Weights of a small GPT-style language model, trained from scratch on English Wikipedia: 17594 steps.
MLP neurons of a small language model. Each row is named by its layer, matrix (gate and up: input weights; down: output weights) and neuron, and shows model dimensions 352-479. Each number is 500 + 40 x the weight over its row's rms, rounded and kept within 0 to 999. Numbers have three digits each. A neuron's up and down rows have the sign that makes its largest values positive.
After each neuron's rows, "fires in" lists the words (lower case) most often at its 100 highest values on Wikipedia text that the model never trained on.

L2.gate1156:439502476596540516548492490458540572445567520526485450537410494466449502516468529505512475497477505437552532541462486576587469562501453517496528474481474507483514544515560416485545517468454527527480506445561441457488470431512543476470552540575513488480553407503480478528545476543572573527420497489511557533421514472597536502527496477467481537547457511513601500496474433490505546458528
L2.up1156:479472445524498493472507532459479414466429477514504470559463498476501504460396429518520542567587572456477487576455460577516479458526437505478531574496468513498564493491479560483560501548486459450495492461392487555490488456521484391482503515582476454466548512494533532577487525468539491485481478488500453449511482465504497447447485441522486509494504483517482504504456418537472553507531
L2.down1156:521524496562436458507481519419385489498464570482518562523487540455519478478522399427509537498494497482465548524477546499488522502510464542375460502454510549543474466476521484466491538493430504504481532435490490429484461500491488508437551544520494519486444474532467542489525460504478533567483525554560495537591494464555455485505486462474545480500497588448435460524494585586500542476547
fires in: "to"

L2.gate68:552435478569578425464439504498553492497520531505532535590364470466480501487458510451503469426491545457528499500526492529505441491597565486551425521511437533494475492484514489513486430478473498552476547443561466498470485517556386480443509483523511549485523498523473475499547421513456491541439523510542521476467431518580474422490536523530566570485512584508461477412524505521520578472454
L2.up68:532470476532516504489493485477461476534449506526486534506536511498460524493517509506429468474489474363535533502457506494549594482574505488467520549443388538467566484476460527457445480521492474514449548432528498522541459514500547450504572481546542561493560436519514491516469413492464605497502513454452468477526544520546455463538472538489491555563509462454435491456509499442478526501467
L2.down68:589512477436498507524548487498487506509482526512526430533470576453532537472445454441515493488502508453479498519512486458575494472517557580465461562535463513490490485463516489445516504489553457512426440424534557475488479511467524529503513488553481557521526476541494499539548545479468587509565519514560470506486511576579462527544476507528528484534490553463478526473442555523531557438516
fires in: "to", "would", "did", "t", "not"

L3.gate234:545511511474432522548552530474537490541523500488438446496504525474483546453531511486455513574497554497470452500493550469485474537490559547491508572468405561474410491496451406504539452522489492467533541440456512517470528506566536464485517527455578532524530512492473445581548465496527467569541480488497503510510450495549487462524522559525566515558478434554473463582442543497551576494544
L3.up234:487507471566467468487495514489491475484516448474561479423589480496535546431499521447531483527507490514454551500476536517508526457514492505472453596560510520577485469512469448418549474488538489529569493423511458525491465534491468450416454506524509505500522467493521482475466443454514512535455503540455550514487487469414531547470502540465482478557519468562424509467504552437500496480509
L3.down234:455556516468444539546533541461458456471480561447535477523435530463483532416496508444484538505491521560519508536496561510553469535515545521455384551537481499517502524452481456496533475569505440490589463434457481568597492445547478522532435471511470577520501450533487472455459517569493547486531482466548586544518474486554540439491522558504577531496492523540475507506538493495480457469477
fires in: "then", "to", "with"

L2.gate449:472517448522538564452553455501460508489512505501516473530478536515420447463500485514474473537514518481491456525506513532547489514488581521471611470650458467567515538552546464559538499573498580439434491495477512454515504510477540420461543517535472463475526446517522511533468481539523448460498569470499533431474455468460435427504504556450462484469449518501572521460534541411530529496448
L2.up449:463500467489506524424475455484535492450561508474457538489533463529461454467508480454460479541548485454487494506436479500565469456479490556545486533575506384559441496498554434503467459500528513509452565493518515507524501545488531500493536539480564491470508480516482513526544524538505504494464534581503578486476485483526493483535551556587492529475462546479560455519517528448512534414476
L2.down449:438526517461500525479529468499538529500506522472521498534509477465518528484530440530499441505486581484449486557501490529549485454493517480551561497479496492532498510443557464580494472581486554451408521527472519499548527516518495433483520433484501516492525464467529498509489558529536496504521485502504563460477484437479532449524563503518520527502369580498551497514510492462477546504444
fires in: "wife", "mother", "married", "with", "husband", "personal"

L2.gate1316:520493526445520496553542435504494405489459539535475467517550498472555538481514530518443507586478510516432422483514564470507476521420516553527487544465469475514513431487466499482487518493511590470532483533491544460568446500514448527552452450562511461540545525490469484465482426511492538443550543560509476504560503443498501467481508495576500487464558542508514469543520505498501568513448
L2.up1316:505525508546464528488530512488483467564516540479534518580473448465507445559503497484456452514500458591559450485429469507512419489585415504512513467542527495543538545473557555470490518447529526502530547495490475476474528541482476508454520541428496528514488412557569476538439497518558518516487553522476486577493528582512517490508448490552486576509492463469515557486564586487485476447444
L2.down1316:535525516487560423407572475497522458502469544528513420573543521542551471469526467527520489525529510483478555506524508502478423521486516462578468506510521521528515532432496527456495488476519578500500457551449531514497444472545488532469519439520454420434514542534466572497500438472540498532500528453464486595510511392476551526483439488574558502467546453465475514515514495532481524435481
fires in: "of", "show", "series", "4", "number", "song"

L2.gate2272:495498463513447531523529513504505477422563521492452516448496533452527537437568565495532525565438442515543451540614562558483479530525545506479562486469473416457518447583483565425464537480492439537461504462484490474545514530482550490518442507437514504491499491420538449443499538472432448475556503489499629585470502500578482460528485520460535496494546505516576516564440496496475449493544
L2.up2272:546511495555423472483449480484574476569482556508520506465458519547495512513495546494502539487435440501515471482534523510518545581536507481513488548521488477546501458540540500468517568458540477473511568478465506497499532561545536495505423568584440454525510482469592489517524507532508599423471576509556479498451535516518489507557506488555474504504539506530486481540511544463517489490455
L2.down2272:470533528582476526507507437463465536496491503509426452478520525501488513471515538469471513513504536544496450574527528440468527603511573479570542584470454480484518451551528510411528515481527453541492542509509517591504532569491519459482544495467480521505515563547490521474555492462556580449484460435456552494485539554438461486550446485572520478477506521562512482519502616506493526434493
fires in: "between", "family", "social", "personal", "from"

L2.gate673:520483531499480544474474482486439485539502499574568482520459445475495554507530547563442496511378489471518488538471528476534483506540562486492517486456530499398452416479484502464464468508483448560495555480453505482502521495532435525441535571497508516426508405464453416491495527476510580519437517489547509535512543538492472503456558469471557539530494426550548482469456468535529495558527
L2.up673:514541496406418545487413506481490463495403527493490527549428496563551558507491486503501425492505515447560462537493489532517552491518573545494440508480506475464471534505464509542532459443462464531474513553510520514412544574547526507454491574416551498469432520484481482521485467445490486480469511472526527423555483507482497528569528522527474445507469469518502532564456497511487475528495
L2.down673:455467511447446492478449490486481445488432546464522573540485456563494476525420500445461468509520465548514483556537534511460453412502526465521550533476524503468520531506446512559470502509465523559412520515497444413402497546560498452456478475512506473507494567518522443557479529534568475491506497507476481459539539484541527539531384474485503501489460443506570522498451453546489420528535
fires in: "first", "almost", "than", "nearly", "relatively", "were"

L2.gate1358:425517473544516555513509552494536493533515487541502535554457452523513435482525498511475476545537497495466447487439485575514515507512471486456455479464455482452496446494505441429515521474466516496482486479466524425563531505557571552485539477528490465475548479514521468506479481516550525556499474457549544524372500470494516506529562497520406551513421516489457480486468487549543485480551
L2.up1358:473531472455465511505507504473452477510437528473500438504529490493466487448517483461466417512448512430482379482577483507525518448517526558486495460464505465530505488540522533572447462460490519518438471513560469493478437451466509441489522524471481519492564413472518505623466535501416550536497471507516578551521433485598522463537478514529486483485455502489509523455490536475430499488636
L2.down1358:493511480517563552574477493519496499476484523553422462456511476537513484476448418516503565483511423488478537499580548493485475528529491519445449502570569508527392518421534500492499500480473500463456514512529543516465507428552504475530538486467548474486474507515464518540547499514506499516431550475501423511505498522504498548506483434398503442536519439472583508491496568472481573513515
fires in: "on", "to", "of", "into", "in"

L3.gate1807:426500566529522408523504520496440495521487466487579475494518470498458503454474478470459490442539523525519498431491428557528514483499557494461528440497508472495542451417439420462481516536545454466497486451479482481546526464476443441522472596498457514474451453537466443529493473470533581551493517487555552506518497516512478559493523472475558509528421476545504531504473492493470554520558
L3.up1807:491548517497539465525452523495482531491528476493508458464519517525513512477492493485461456428497543453481521534547490520485523523495519493531587472491513534453500530482459460511551416554537528489422535530469491522582561441443476480520505489505425497482476536396481492557477463573607474463495442471533537470528501493507473554536467485495507523571469501447487573527484442451506480514565
L3.down1807:462558527537443507558497531511476474435512518552533527467516501444476492513436454429404516490496471516458501468451560486510580518517498520497483509500500555523525490482522467495550486462519538482508517482534481446509514479512489536488478533413509499562523425390492450490516465530450499487588550454538505475507483482463506506492497490541460558499492515449482536526541543545486564483459
fires in: "won", "in", "scored", "directed", "win", "wrote"

L2.gate1659:476514492509518434514496515452477592479468470497468489515488502533488510501542580551486536475406451470605462493478494426480436460429573483487524521533523513451568435495519454507513463499434528540542493446524538459498498407558474480532527496516463456511480450461479505543492519516475551492465443588503523533531494526487489493465498472512556499472494547495524536567412478510486496475543
L2.up1659:515546547583516406544425511553466544433438532544484544502534503588425506415500509523548488456434455503492492475551472478537462413525586504467531431432555545539469534430562543494472549553423514519502444513507547468514449443473387491522498523511445395513497478472481502478521468513504478509509496520544484545497474497504540507489479441517586482515540535494589529492521481520469494474552
L2.down1659:508628505531503487552499501460526544441409492499428509498487507487482455470444498538471456437513479521459507494529504479562544467511524520471533492426449550483473530500503503409489567557449476572467461470460484269493436512459446482511454502506476486452519496473472491523486466486480462498548520488538497507545504491459557514534538475512556521478460469515561459529540469550476521488558
fires in: "in", "of"

L2.gate1066:460548546550534506500433501430459553528480517536478485475489514511519508448525497536540448507528494480537466540427465508542479485437509486542509491458471505557538499488492416456477489505465470507492521456459502463521532485532512466499472476563548483497501483515488526512489426467361533525476537483505553552491497475475526452486469573479528511552516493511425447541449465519475431524506
L2.up1066:526547478534487492566474463464480553415507587504473539468488516498481508434444516542524480534487499463552458450569487463527521491492488514543538519487473523487451503440506396405452539495539479446569470514415472514493509481460549528490557528469492545485507521431514501534480491454449478457509498528571531461547480485543450413447529578480447472514510523523484457499461539546585476489503
L2.down1066:511645464481510514572516556471484429466485485539428482520529509552479448519544520517486508503506524545514535454554472401541475491550476491594483510537448496489466530495410452566502583509531492500554495470512485496484545512504477504463492457479540486377506486486495465539453455516558524524529453446509457479495507547520473469547559604448431489491485533471569429472502425488472497536562
fires in: "and", "or", "collaborative"

L3.gate1596:461486523513547430488463537512520483619521632424501474455550470528484452427507459511520448511527542534509501518532457494428492493528468507477501525461527531509472522532531551473526518575518487548543474465504479505500543440542497476456512452555484449417480522493482442475459519529472454501422537492468584527474454494534480532539433505469466568509476553560404506459476445504462484505538
L3.up1596:538495459525488512476517462512498514466571449502452493467521413550490447519528509523536473450450425561473538445506461456489459579522545522552520530453573512542557505551548575514553482505502565436490591561503506512470547499509559433547477464440576535477475552371581487468469460520474502507498459489511519524468542495476530578507523487494533482550463538441480430523462545457480498492556
L3.down1596:500444435450494497463503517466411513530428540493519506532419535520481438535516507511491572469510537498550470510505499490534544542544520487551490524500497573461541514518546629468531499534481530501559503414449515596463499455488480524428484506629527523469512492531575462526520443489519533458474464465480524476573479512450531477548421501470500504521527482427450561568510520474482523467545
fires in: "as", "due", "2019", "according", "called"

L3.gate2119:508480459497571578473500517467496434470503492530533448561502476474429486458589525520514522514496535492495501467571563467580531494464480506530562502558440513464577533482445503473508584465499500512484478477523496524519479457557487535460433488565508567518460474501473468456494573540459625484506507491496505521396439512461461514463567515491502520441466529477559481500489541429525538491422
L3.up2119:527457519582530473479510488449549460454504508462502551484566527531430482554497469515533553456505483524501545500477482475555499459450501506529546520522486518409535518472540575523506480519458453446492552499537497485463535530569464504411579434462532626475508449532476473622474446525512589536501501477523477521450466529493425510448490506509515465602436538480546477464475489490505534478534
L3.down2119:559478444536499573488526564485480403525409453480526452505540504560449458500495532509463479496440477562477506534458545508500482491439520476539518554525487524505631537467508471529530535507438485452512467501556495475483509466538502547397475492467509483456565514522492473578530479559425559516478515492505467472441501486518479507501478501509488442488531476473497509486445513516467482453494
fires in: "number", "age", "of", "aged", "high"

L3.gate1439:517491531472537540540522450476514510539504533489491523422488497517442483500521494475515552608439473459497469496477502477511493509554509480504526440523417530472514465522575519602448438434480496467556467494450480462505468487524512556466638454559532470552525542500483473419490530516527475556504545496480506478483444485461498507500490499433464547458472500470463422585543597502520472511467
L3.up1439:547523541452448556552468463531555463560482547474497538440472533480459515495488550481509511542474391484523492529462462452547510531474522490466493495565489517478578465527497403551444513444510469477488541570527516532496480583538483453445544463510548531498520500482498497475499501450574445560492504524497498566435464450516527468502498493547486519532480527508528498532537459507512544408472
L3.down1439:546550561479427521476483524490488500543452477490482424442491474513528577559485505465472608516567461442466459509465482556529489453506504506470603499475488520503533490477497496561470511450509510531521527544480481578545478509502518507537581498490547501543449554494434500467491489440542451516499562474495507523498421450437512457495502549466455553567456492468508525508573576553536525488423
fires in: "son", "father", "life", "of", "biography", "history"

L3.gate2114:522437443540512439500545502452524488485499555502522467428482489522543485541546497501539537532556482454510488512536442543497485469552447528512551422512491502491536543599550533467490515516482528538488516438541411517519436381479491490549494537473495509589488549529513455450545509504518420531496530501548446523472481471494490542481477444540446479475487521580539555491422504528429476538439
L3.up2114:555539463540500485514535471539542481479523432550497524509544534585563491561473519503512474485523500474528521448523520448478411446454562390454545473539489466490457527521517475471545476414431539529529564634505554476515444466390539427541478486504514455484486493498482499508517474534436480475503556470533483445501594494526493500447493521496530543510564519519501535488426517468529517532484
L3.down2114:455486564588474499524403432438489434555455577531559479519495580532544489531516523507542493554442566479458484534529476479545489454596441489493537527557441530536532520450503434491517490444567553452497484503467482526485472555546518535508480502480481536499506520443464488467528443485515536558577487476526520539550539508486498499487479530501544434503537498500523533522506525458526452509535
fires in: "day", "old", "best", "well", "time", "years"

L2.gate993:576524506470515513529565462513464498555552474513532457503442558450529484428567496505461584519494516564524479486524524447469540594549487528471502514472443514478557424541563565609503516478485488492569438550507488457506521492545426545486510451440517557426519500522462483507437540526495429650496561514532496539506477547530525493448489555450582498493491494543525452526498457469492436503504
L2.up993:524525470444569449535525457545497391509532515498506460558502512490552518437497543496560404491530519512534468484597423494416445473611492496457548498453383473476514490568492485555427518466441532505517522524520478510500531432492570512499536536455491549493497460523465609538468476521499481479495531530460540497510474512460493453539441419439539477460558526497512517538488521527451458531552
L2.down993:395512583432501489592510552517509412492547521483528458561482419475488500481561523452556460470521474527485527464523489530544507447564484492478565475518523470511515483574526521456566470561514522487407476488512492470431541437470459461521506469441497512465541508507501423574444531486460469476434579444502468445559543443460520469526475496552448511474570466518530514537607451470510501492428
fires in: "for", "out", "of", "length", "in", "preceded"

L2.gate2047:445508451566593511567485567490568471504465487423494528529470472465543533504562520503486561460480529536544465520492461454493503549442472548512510505468544503455499473527465435428547520496497476434542513478482442511506561484557509548499430434486493511505597551466540440529569511491473577531548453556467585567454518495550493470538499501451488530571573522490446489489493467457533457526519
L2.up2047:491491495489459539493538528514530529492512490523496431554516444455510543483498523507473534517423496477439520479547425507474502573518442482544506555499497465473547487496522494541500462467470509478509426503505446461527490526563526470536500544498499476529566603571519466492493527524394539442472466506523511609532537475525503459455499483523517503572491404541480472514537485490544488415530
L2.down2047:471601479529482484539451470466594509503482517491486563575552481451514478525607508500424557519507530495520508462470487484484460574544488419518528550497530490379516493534415449507537491446526540475518504538445523496489458501515538584437504465458548536554532508523470525516448510487534414528514449552484595461501471480500558523549503471460468433465549457463505457446525512455543466536553
fires in: "or", "but", "and", "season"

L2.gate2283:449548490526476515582495487465540491567495563538465465514584474567417491446467498529527449431471501486417493510506535471469538578510449468471497459527445462482454517549511521433482491505515509421444496434533488454474468491579534397483525501516448470532510491596505524514418508408531513463490569448565504480430520513522512543516479581522437496517462545518501402444417502475469522466532
L2.up2283:447538490456507542496473493533465460475428505558545493506552502503505496477523533499481466570492455463487519460470546539508466472532456500568488523542447485518378476582526476445544524513489507473480597506513599509530516479507479520461423527471559505549525457506501542539465411460426514551449510538550504540489477493520413553458498424488482534544490482482492520519492558456529503545562
L2.down2283:469506445512463560511510542525384450411467461481504538440503494462478533423490426517525458414480466489508452481466478510531500588492501500480495469494512493536523424482565484516503482564471524410510468428477482483466487488517490402451526488487453530555496492490493446532504543476533464476452533544501534486491514505457450483497535487517504460503502527474559508514554475530479495533462
fires in: "japanese", "from", "chinese", "to", "on"

L2.gate1522:531484444497449508499471517501528484518478453486425501504456481536474487472520498479584539518585447557499458504505419588530507546532489529466504452520470500469537460496478485501530456415533508517505489443451495479528522470476515518442501498472457465513488477608477545403533517469507521508566515451509485562504509543445493511525460507490530496480496497468550481521501510529442505636438
L2.up1522:483555508510541457498442517447452474472481529521509517508502574504507427442453527544475511497558557536599523438562470449457466479495502523466444441453508509533535472490502499495546442478516580461498499463557516512505590517533565422498491505468507523453451491504469526502484529507506429539459533506486491542477520498522485476511534537446411473447469576526493514580557478478553459582431
L2.down1522:483456537534554481504524485510510495488514503487524522482486518502524445480472502516522449478502474438488515473515507484475483493524479510528462503506515598516470543464533525529478507519496481462494558545463510503497428501527499539451514524495480528460490529479484449542533498508515423531508525550505495479533511511478450503497464558521530511518465546538575478499512510470513527527450
fires in: "well", "however", "early"

L2.gate14:551498489456484480556516479503439526535461560495553438564496473474466513431484565507482568520491486463537509528521432554522542554470536541440462452457514432538471459524442513563497518502424478535565439464544528431548482516484503458524516533503638523508437461529534458480512447465514524561495475482564454535561508534594546492527490489462480448531421417535558404499468581479487458533515
L2.up14:525537481466515434557550466460473421442434541538457520517566547521476495467571507468507440558528557568537414525498467502503477427460496542492510510486469546479473471465445436489519483521484439452502547495521494516578513509508442469495573519559447457484474517567483472512446518579443544418462472557499458503444488552535424461461554491479506485413539460509440478465459445518529607516502
L2.down14:473499568534399526421468526460435481510447535535524528486497490590455439457528486515542478474517547520524511543490467496448547427506546443469513475554506520521482550511506523450487500538586508535517467490581512468503467510490502481442493520529548434566476488485465497511504509465450509472490476506549512517510448450505448534511599548527495484542473533469546384500477522510496514492419
fires in: "of", "with", "filed", "or", "it"

L2.gate702:536493382547517553522512494468493533447545630493441492484509482467518482470531478452609540491449465485510504523583494471494482508471532485483496519505529494439522465500520427471541504468468496533573506493504545456524458417516481588559513485509502506505532496487495461444496494474550556510445563529492527502464520486496513506457572419490552494560489529496554471500396532466485517536528
L2.up702:543557462448455555495480451521491479484508499530504520511524523399466502390486457465496544484448506575441488538459514500480471532466537497506504523568526405461514498574448473441445495505425447458451461475467497462514497485509513470506471553536503513464513479453494475494487481509492516559559560448518514529430521455485480504515534493491559469539504490547533482604470494485503460549503
L2.down702:522608493497490562537406522515507493535571521564543415505548466451497543477573416502519544465509503510503459496523507511482491397495512511559436540527536435494429472523578509545460476536461557497428539536475524368482478495520486470554463552405475469457500526469468538539452505455465489489462522513491551464509492440496505539614503524430561499483446452560506518510480503468480530534551
fires in: "over", "across", "in", "of", "into", "around"

L2.gate2085:486491467550530513508478488419461480556525503551508509488403471465467553453525519464480488476523474500520496482401500487550503473501468514492487529507466420514558548524501461453505520450571550486467472505556503446473490414543565487496479533482456556478462504441492514519460480436461533517490492439434475490411512449614508452446466487464548532540478493557535475482460530583510544517527
L2.up2085:479505406491468532534461564511536475554476447509440539436465483470567481466490467515523542493484526539489466504479466522483412480503530483455548582545498540501519487449495478510545553464477521465520551548421469542522524476554527503459560553520506532455609551482480536509514438479501585497482476502527493507410438516487490474518530502491470551452439489476526535485479478567552530446476
L2.down2085:477548466517599484517447523516467414509560586541480570468553538438505434488486556462534481525519509563524449488557519540518504456538499554481483547410543527505517540523579554493559490541494494493477530412470540473482471446495508495502538496520490535475531555482477521507536474501473504486542519557505504575521449491514520469482494502566526456552499512488511533564523537465532453480487
fires in: "to", "for", "by"

L2.gate462:462479547546579495525511530489482468550494456537565479433453538503471554507515542528503570498549520451449462470443477400524566548521532554441518472531480451454473459525429458473509484498542493467534497510490490478560462505475483498552491514517465522493489443505534401514530465438532485505513582489601524485489533490534512416477510482478543521468457351606441530500463548460508512526526
L2.up462:454505583513541493500482513493481481446438451519558510565454471498486562556489428441525481493492450456519466583496482537519586535438546489563548520527447489553368521426520497538502539452537519442474478459470561486523543539434475524516472512473540500477466517491516491455508448495491489541512508516588618525519491468463508536503440563456552524501470537499525423532483454434469486564511
L2.down462:501574508520526423526458508546499520473529450522529507478518484507487564515479451499500449481540535555517522511506458568482538485422508566503521521521504501548520459505480511477583513551524537490475463470459504506563567564445523545520487519481558524538479495465496476518548448515465452516470578455583563523498475453464498512458453419459498487488428507474486483583531501476542637528556
fires in: "of", "in", "6", "directed", "for", "written"

L3.gate1179:477510503450577505504454504500486495512573458526545479408500524476441491548478493483495492539459504466600492584571504456552501576498570512491468443444519518486539479501463473485496449444484504465534452411497508414521482498582566427488507458513471503513574459600502486458504536480521496505473585532512525524517476531485485479479459498475503524541488528602530530519550535472540478532518
L3.up1179:559474534500507456455495455475549529531452531508510510502466566545560535530479532556543479493501488440518503525511512556519529468474459508522440545479473509442537481450483507510528465445540493560531525483533505504469516449517567522483492431447546451568476553492495427461524471497509426495572503514499534515438487478583433504467490519521487488474469515559568558558504481492503477501505
L3.down1179:541456465512508514465498536462440408444500575509496488485464462447470471481452505454489526530501434502500474498566520560512474478478530489533483471505466508571529489559447521506430474471497556597520533496488521481511486541458482546477481541537512507551530471555461493449497538564496483476452498493495465480475479464560438540551552498459437471510547467579491546503549547503462512561465
fires in: "of", "place", "biography", "very"

L2.gate934:486476513447482514501548518462449465487566492529461537532460581461454559487495532543519508547503479514478475476471464413527490442507553514425538527542463466447474491504452509525507516455457463537526483426513561466531563477571481531486519525435517536499496464517459478518537535490530541547503510516522438534477534535508505474455494465441498532448521476497589467478407476484467414485492
L2.up934:509580473469456557497493498476464491438450474518502522494442546490528534503471484489536461458505533552496482514479510507503460482544535480542553505521567479505473609507486469544524445471487535582478529414454509509507533456563520412406467516464534501519447474549508541538510506512494489508521509456452447432512509504478515512471556517518419486486536454497494504548500508500432498520445
L2.down934:495420510468439489539491473458467450477507479451477509583455496508482502537428491465477515459493459524492484473480502467438506492542490469507516479450509575472485569518457519567538432493483497569482552450499502376481538490506529441514484431512451475520451489513540493570504544493574409486567536492458473407463558497483541537537428534497478505482491494508497553457477479538497448531502
fires in: "km", "mi", "just", "almost", "than", "nearly"

L2.gate4:595518517526499484507549522553459513506460492479507535474467531533502527537534479540511499492462521495525583576507443494461468488515536508505424567472447610508521502498581519541471541489454537435510478470564477499481474476516506576491540456453428445465483483503489507555507486475447520508504473494456492520521504505481441476522487520492507502580545506485467426551566490486472428512493
L2.up4:528521544516498482563506561489529507500512472503428526504420491516502479480509491523561596492505482547513624464497468505433466525490484480481549518485492539422437513563518500468521483508495515560515454471525510516506488507484462482499578516527534462456521481451491488548466447443439472543520507439500521446445609521473477492436495556433524498515434527484502469526453539585575460506436
L2.down4:525546493487536505434553541497497528504486533536482479449479500541503495468555510528477493513500499523510602476557491473499444488534465490574482534414476514551556538526495534521483483513554508525513487486453504517458519444427516510498498456540453439456541548504523478500558448567488553431499477464458498521522457460491545551478469564533489537522479501522475470535530477450511549560410
fires in: "as", "called", "words", "call"

L3.gate762:465517470569468495524455538494478523504551576538447573454584517577476608490519453499476538438481531496596429561472510510557481546526442492505533432542430554522464513472511494497475523489527501550492494464554520495495477453538499496444562510449529519532536489546498523466512495537466477548519458537529538496437478451424482494496484478533563534492538485485504490496460498577518492541459
L3.up762:535532513505506472431501437510493489458430450498432542546483449487560520557443485525542474502624496524410540495515508503462514519542533497462482447492536404494476529468535530511488483412496541486537539524493473498505508501495478503472487503557520527511487473529448455550560533469562440507486484497539474538531487575475508499435430514423517459460494437459546600467485533435430443498502
L3.down762:519541501518516475514480528548564504515451515526531524514483513507493490476462496513450515557543478580407496467514468507460487451522540463525516411558557427580451466423452480528465511475486477504495501508518486330551476467457492500477470536542560540472471451457534527496525510530554468504485495450487495497525421528495588503506441491519500465495515456452478524485504493410528446512500
fires in: "this", "one", "short", "long", "of"

L2.gate1829:419497595601481513474521472469472465439500492460497493446451560515511545532473461443513480459506513438469482496411484473466591508452487513456464472496510558486495452547436493480519501534550476489497488473523461516548500506512426464498482463438449510525471435538510466542409538513542538541514489530583499446525481441473506480492543458532494567519435534514544534513509466471492501551538
L2.up1829:495512487533570429516490538511481481481546468484489477511482514572490540446552441509534422445429528465549496497448482467521498493533507552505539444511569537531478449491508509521491565517506497476453542467530477468437495526522527537499465450370465490470549473500497502516578486575560445524453427531487547516498463465414471504498488481447477569474444560457528485557511464516525430477490
L2.down1829:411539507482476474514505523470502534471465503460434455468448442395478559531449500474427432495568472520490506497474483532467557554433521516517486538501464468453488483502489500440492549484506553487487510539532477457494566498492476568534554571482458509494455469499572437547456488487480570496477426448520492509465457430465501469530440439459540481491460514513493481561451507471452527582486
fires in: "on", "directed", "in", "ran", "metres", "bought"

L3.gate708:421441496538476479494484618455476474507503563522496492524479520506530525536509548490496431562524491467492462549449413484485543395529488540429508509494456436493526558465593485482529522469492437455505585516478509496493491493432529504513538460476516524475463499523471442535535482459493572537504553468503472528481548522501454553378479518540467472443438512481572526552472517523455544442511
L3.up708:458516467542525499477419524514569568563514468484543490532548550523476522425446519452510474476518514538598494502513471494483491448564553542523493502462476548515479543543499495477489543511530505452426491538515503516446525461450494428538504578464497526455533511516509527551450549439493535510513499490483371556512475455505459522509496544545495450490569468519555481461452482561496468471441
L3.down708:419590477461557434431461465561519545519524514537502473489505486511495470457432460539480481527545570495511491487536478419475569503473530538497521483484525590487534487508515550425480511511538486500429506584472446418485536518488539496519486507491497533464571532482583493495512449478427535493530497501497510506559536395452488519485545512520473499485482476502458504563441434525464419498483
fires in: "began", "for", "continued", "do", "need", "started"

L2.gate737:499487488497463482487441531502437465492603534490460503476495497527352471524529504438517539532472565428484539516495474568477478475508447484482546484530460481472500521534549535503497493486481523526494571452476503492509502382561480473463497516443520493528569444487513474449454452477507564494502509508491557535429547482525528425518445542395541562448478551445624462466459434580507537512498
L2.up737:510457483495438523481421505405495476504578449492505479563436415433467438556500490484444494500485490470533525497552506512497542514516507417451547545561491496457558494462516533451488425536519501522477560550488568470578537535501551510484510529561539469508530408498517453506430514490535512544456490564518506493422602438466453501474416487525498557475493467538552493492537530527446532591490
L2.down737:479534462476423566533432424516474493514489567505494540471465478466422469518503459388497504474489550500445549489557496492456534477554487510430517487542495499483491484494493490521492538493501483498449477462501528323509495524454512482448504495504559514503476456508512551454513497482510466536448447521501500456491524439444532519559393515498502494466436525451491499463505454528540595483531
fires in: "can", "to", "could", "may", "t"

L2.gate22:413549509514538544460452457466502581512523557489469483502462420565451469416443484487488493533476486566492502496464467454522488461537497519489492510610419524537467470524566500468521452478460460469570474522460592479553509487518519559471480517496466537492525409492411548451461448420497446502509560556502495547476515491470521577503493478462548602548500493523540465482529519553524480535510
L2.up22:513502489454517514535536544473500442512432526454484549479446446456537510503466433504504478484474529521495502464577483447563481443566559518508522483468517399474476462532504450526494471460488529471475501497575505486576461476495479535502519497521456557456475481512442596572446520518480457533447532486435480488466467522545489438454478498516500503483505534536533533503508510445452510502526
L2.down22:456493492548522570474538513528562481500471483567499523457489480589534476492498472502549529451524544476495436402534427468559521458545489551444496447493489440503517542455514489456488478530504504452468468512570528530494433509532467440456516495500543479483502500451548474569552441494436475566501503499491497524570423543436508452434483523532497463490492567513470498446485518561541533465524
fires in: "long", "short", "in"

L2.gate41:544469433508506498472526532466515493459508609481443491414474597510483441493527548460405495622521552425533457522434433461463589474470507516461464486480422535501480465499460546473522496470512499458517544522523472481505513413526542510439465483507477462433473550490436528472516485544527494493508521466484476472445479484437438539556512598468539441472454519470450496534572552478435448453506
L2.up41:394508511535597516454435531553487498538557542527467450468524508480537525476463525524574427489474455513525459596465499519534478487542522522522495525423571499495522535521462494494515485519565475495446543530417514546465516542431557456562432468470502561520535449596513513463570524430478557479529538487475487485533519442465524467488470558522519473536488454505471482535488537474554494535504
L2.down41:489542553510501486482533478601521509547536553505527549528485511564491498488497524470528448517492552488491488463498443501496543449567543548507448570494477499510468541557497526497542494460504515484393471591466463538505485503526520532450434450508545558450566482535526484489522475468529532552558556533499518460487508481499475452446542545501503506540569505514478423518511523485502467482507
fires in: "began", "started", "on", "begins", "beginning"